config.toml
hidden_act = "swiglu"
tie_word_embeddings = false
init = "uniform"
lr_mult_o = 4.0
warmup_steps = 200
batch_tokens = 32768
doc_mask = true
train_tokens = 236400000
MLP neurons of a small language model. Each row is named by its layer, matrix (gate and up: input weights) and neuron, and shows model dimensions 0-223. Each number is 500 + 50 x the weight over its row's rms, rounded and kept within 0 to 999. Numbers have three digits each. A neuron's up and down rows have the sign that makes its largest values positive.
After each neuron's rows, "fires after" lists the tokens most often just before its 100 highest values on Wikipedia text that the model never trained on.

L3.gate440:565531567523547543605481410457496487500559429531437493489499589469436458530473491467486541431442568487509491514481604493505453573483573542570476544623459435453546618444456449430523496432453457531533431427444472422502519575551518573524497492475476477511452543547554494476509527480439529400555466463440445402458541591565411530488534433474514487557527425586528428512546551467491541466459444481586435539438582489442543442484497576512532435464491505593576419524439532506501614441475508434524504440503522507552536442601503517456634392532553517504533512486535545537480560399538499482537550558505473521482475487475507509384503524432530550448519504473538518503508551450482586465443
L3.up440:510481538479454453560446416482494510509545576439477515424365562506431448457477479489465450493518456550431475516467515486478512561526529458586523467511499471472497411477590504532488450488588522604402427559492509491500571520542526458466472445531530657546487452523509456444464474517451456394481440549546514457514541526504491537542519563510596561619473456574553465506433528514477623563486554468500510537548437487502631426438472546442552541568552473436552493538437596423500517469491523512499540404513496456534439516442518469510504552511499475470521494455549523578528525397468466598576481558460483466500455514460542452521603555522535480499433515450498506388538641451571433537458
fires after: "\n", " No.", " Year", "ate"

L6.gate213:420576490397527552452428521574502496516575458522535511435504449533488582562482579513442477448565535515480514530429461447557519487446509477434499543520465524389494537552557531628438540523586451565491549515578501466518566567485582455444490534559538501499575649557433508473476516415554469580487510532499425520543451445530497532586508501427439537496447514510543559529413546508507478408476534463556496533492490483465430513502436451499464434461512478555494497452487481550562527526463575504428579458511560511595589516509436532501545381561578557563480449410427499545506446446448529496480526586484488557407523398396520445499506448496619436493541485441500526461479427517540549480524
L6.up213:532477551414526545517577382551513499505554414497536453495422460462589467578500493522480564550427444579499545485522465552504513434536415533462418482542509574519598490437470457492480530481501483462474572504500483550523502496471514533549537553514589468504477552460510421575456510551457510475537446393424492499583616589486523566490509542500486554497576468576577617504583567562584341470511527480573520492483482484509583566463538442512477520419505461428492476534445444515504512526627408589505470557484458561418584479477554520487527522508502534496567497561456488456536528512605507435488536479453448564494485520472566555571462536474472486528461584497456585547496597452472518446422
fires after: " on", "On", " near", " more", " of", "im"

L6.gate303:429502407576460558523580551544530428504528562459543484476624537424515460449505482431568462484506522448457515412492474400569443456600457556566483520513598469526502522542559541493445517578556442530393573468496548456595439551477539501464488462431566468534518481482497468455494533509511493524451414480509421510607448449592581561533480462408422520469454527532562523403522503598453502557502459471560488434527481504529501483528488470459431580542508520448552494541519520455464511500488558541463490522520458580516495404547394440439636521469431546424519480526514530595436423468521431497523575415534556526512444495504554470433515454504564507533396583462508422517436507515494520553499
L6.up303:489511517566492457563412578527495527488436534594514463453581494504604556551564477506545470518477534439506497535552510411594477513500537504471451486386589514380579558502487504525542497442525476504484589560511543499526440472528535549508413541615475518499491549553530555444444481538542471532536482526515527490567433449551453567529542481537495535493517547564670478536521572434574506479429571450485543503627465518510416485453459526501470545510453510437570485562535424435448461469564409556604479477497525615442566570554506420482561547478488507595535545467551497442543492529557428514405418478616470520577531589466529537526496475500509566515579524488483466493534547474533515493460
fires after: " s", "os", " is", " an", " in", "es"

L3.gate302:483476475374546543457519578489497589493476486555470534487552457468537563550565550473566509476471509535542469530425542559513482486437518510417584522425453543506512477537527550493530448528549494514493581477483461398516532495582471610515458426554471550468433561549458454555471517518519578521466452491419522523486528489517505511535560463491497525503423446469436547616437577462531469556475473417483494536522539455557510430458427488590502482447551506398498441437497556553479505498485588604520475539550392512492456441429470486521616480374537473430556507495536489420468560568533457543415430592558515489539471533439450548549565541547536442545421331470469486544451542409454535479478
L3.up302:483421518465490504550552435527557500473465469553510442453439524406500500478499511613514465476594516525417534472399465563538465469410499462454551470464473544566524581502514466489529517398484491540483524544437500491570596512426474493465467413453583597501478525549618573532491453523497513491546485506458475519477452452522517524508504638502394499471456507456516498393493466435425549500439511552545459544496469470496531496535532535460579534449479447427402411526601508566509527489494527487449491410489424435543476498581489550498469562431524506545593469573440486586557487499545359539546425460397434535474511476434413513464456565528471565573473551487459524526493410599525494525579
fires after: " the", "n", " The", " g", "fer"

L3.gate323:491452544425430548497457562579520502529537542456479429482544503472509509630469514456534471520537546461472485546522618429535460447493508502482569453486466426503545456472482453593537473457540524565422457464417504420439512487483517504510534573452491565516444509457431560437384499399540495495399447559590517479499469511617470550481470508461581495499583495541464606514476514453494398510525501482548523488572644538502444456484572493449519424480474476488514433363545438478534437540461482557374541401511523471465503587495506568469480514507463530467502532488448494418482493500426502514480551447547513500579450435487512486512484427576384520538450547460426475664502497486465490487468
L3.up323:419472519437490522476563535499506507507601614496498404568540483431507475507472566529570532550444362529437494617518575558542461491499527526575490448466651540552500415487584517536544589523486508516512482428452522534496450502574560465577579596559472496483594557418471421571530530518412624590471468570523534431531465463538478480526524591491537472502484428537467579549517488567525519469442530478449578492506493492475504494505490472600590445459515468467509518461484526519541563415486474519555469462545529447516507538481555493481478434499557543438493447483460567508598492481468409558576470515493472455409554523424555522544523475453454492478440498548481459468428603560509465518409
fires after: " w", " he", " bro", " ro", " ear", " sh"

L3.gate264:501574589476501589548518481417446482448510521539531537544519531500522509507474563476520496542493526478465458427498427530450441368556484554430560472538541500620466488525515455464566485570466534505584520527529460455539569517580406547586506524477506562469525434543398503582499517506399590455496485527522450635446457416510565557493437449591496425494502492603508542500526462527579495447531564465541505552483480512548517542608506512495406513553463535440490569456480510596445492564510631471406560536510574559456561535550473500536529503517492540543466508497447448476382513567443492441521475524603500492468445447583441457491546503480507473444537544511499578453551558563534606551459
L3.up264:503452470511520534534440453521552382575560437464448429503399511534460459514515536446561520524521567446540448544529512511501458538634439503397601436399458611524460509502562522513563519474470506536491568565586475477539516526500474490472507452446479529436506511481537517545416523506539617485508514511503471445460541598520532471686389614484462528432527420478462484512514454384442488466492471466495500568426504504469450449501579503549504485520487467545525548497407529560591545483440511554531492439461495442565412478523489526491536512422454393492525449571501553527518497477454562583429597544564503501502531540469475495524521565595527542535457493522539574469442444589513448466486
fires after: " of", " the", " in", " on"

L3.gate165:525444464509462466555443452460549498479497472543558462524466466489474512465448489491453448470426465477589571434480412509585500592493473414353559488570537567516568466520498453524585548448385575493547515430498445495388458523465423370516538475555447508408529463467524488511552507526590495542469436469531537514532431530442465565497485520539431539457508576511478492425422543449477521447521473389530442550500501446506428526452408460398505518502513503497490507491449483536448498572537421433500446483522460530498520429442573496502491483553569514550472438537433466428400438504377523466470509579544589475436477606492501428566458507479543589553580579516511514512449453444447438505484
L3.up165:454580448475508412510553576514552492422541578529542425615426586517431555566481550547459575533537548508511548512579382534455471562563483514543506444576465478520525585444525451448421504587452491507593476447583459515539409567420436498526542510565531584558485487566412489469474563497504555438494523515518443510485470465472626435523445546529535534539506467560553481498389565471443403541514407470539461465530550615559528541510497475464522568610515502463588468520480490478541487447444512461553495588549446459496557575454510511469548458408532550557503470505459450407481497499522543533492562430563504613453513553592469464505480543498464547512582470493509486491508488473534502460476
fires after: " |", " a", ";", " on"

L3.gate128:540561512473411504543503512465495508446537526467486430518546433452537421488469537568456484512498490541510565581525554562508461497446427548496575493522559445502485468535504537461517478448501440496464486530577494434521523536513553534419504592478498473517552508489510477581572472411619534513505537557621556406476435419469530571547505450551513556468464543532397506454516624402492479483510480449565507442542537534616528554604544503441546510440566478542409520428462498519474553512451561492488543543528506482448431588490545487403443453462396463570460488498515434464396656502496441465479502412445476479473438552519501544520440455453474622514462437608545506547592548495509474479511
L3.up128:506439513495579404523556396511421487489562565440424545468515438572516447333517482462567542461495456404453513504486502477486532433441510542489534505616540485539528383544556556560493623423541486539518541535478506424514424575503376484497490490545602534491516463498527514536598523505487423445435515489547458425566583482568555486401581530415464508511492477420486479537522475483473519536543585496514460464505433538486622457479472448572450451500501483561525448513551462606423504532489511603510505527433471538496553493433572483508487480516463522485425475488446525510512569497540509569458547499478602554553483480453498437520503385473426518450546464438490532462439495440480433468471
fires after: " c", " Ad", "qu", "k", " ad"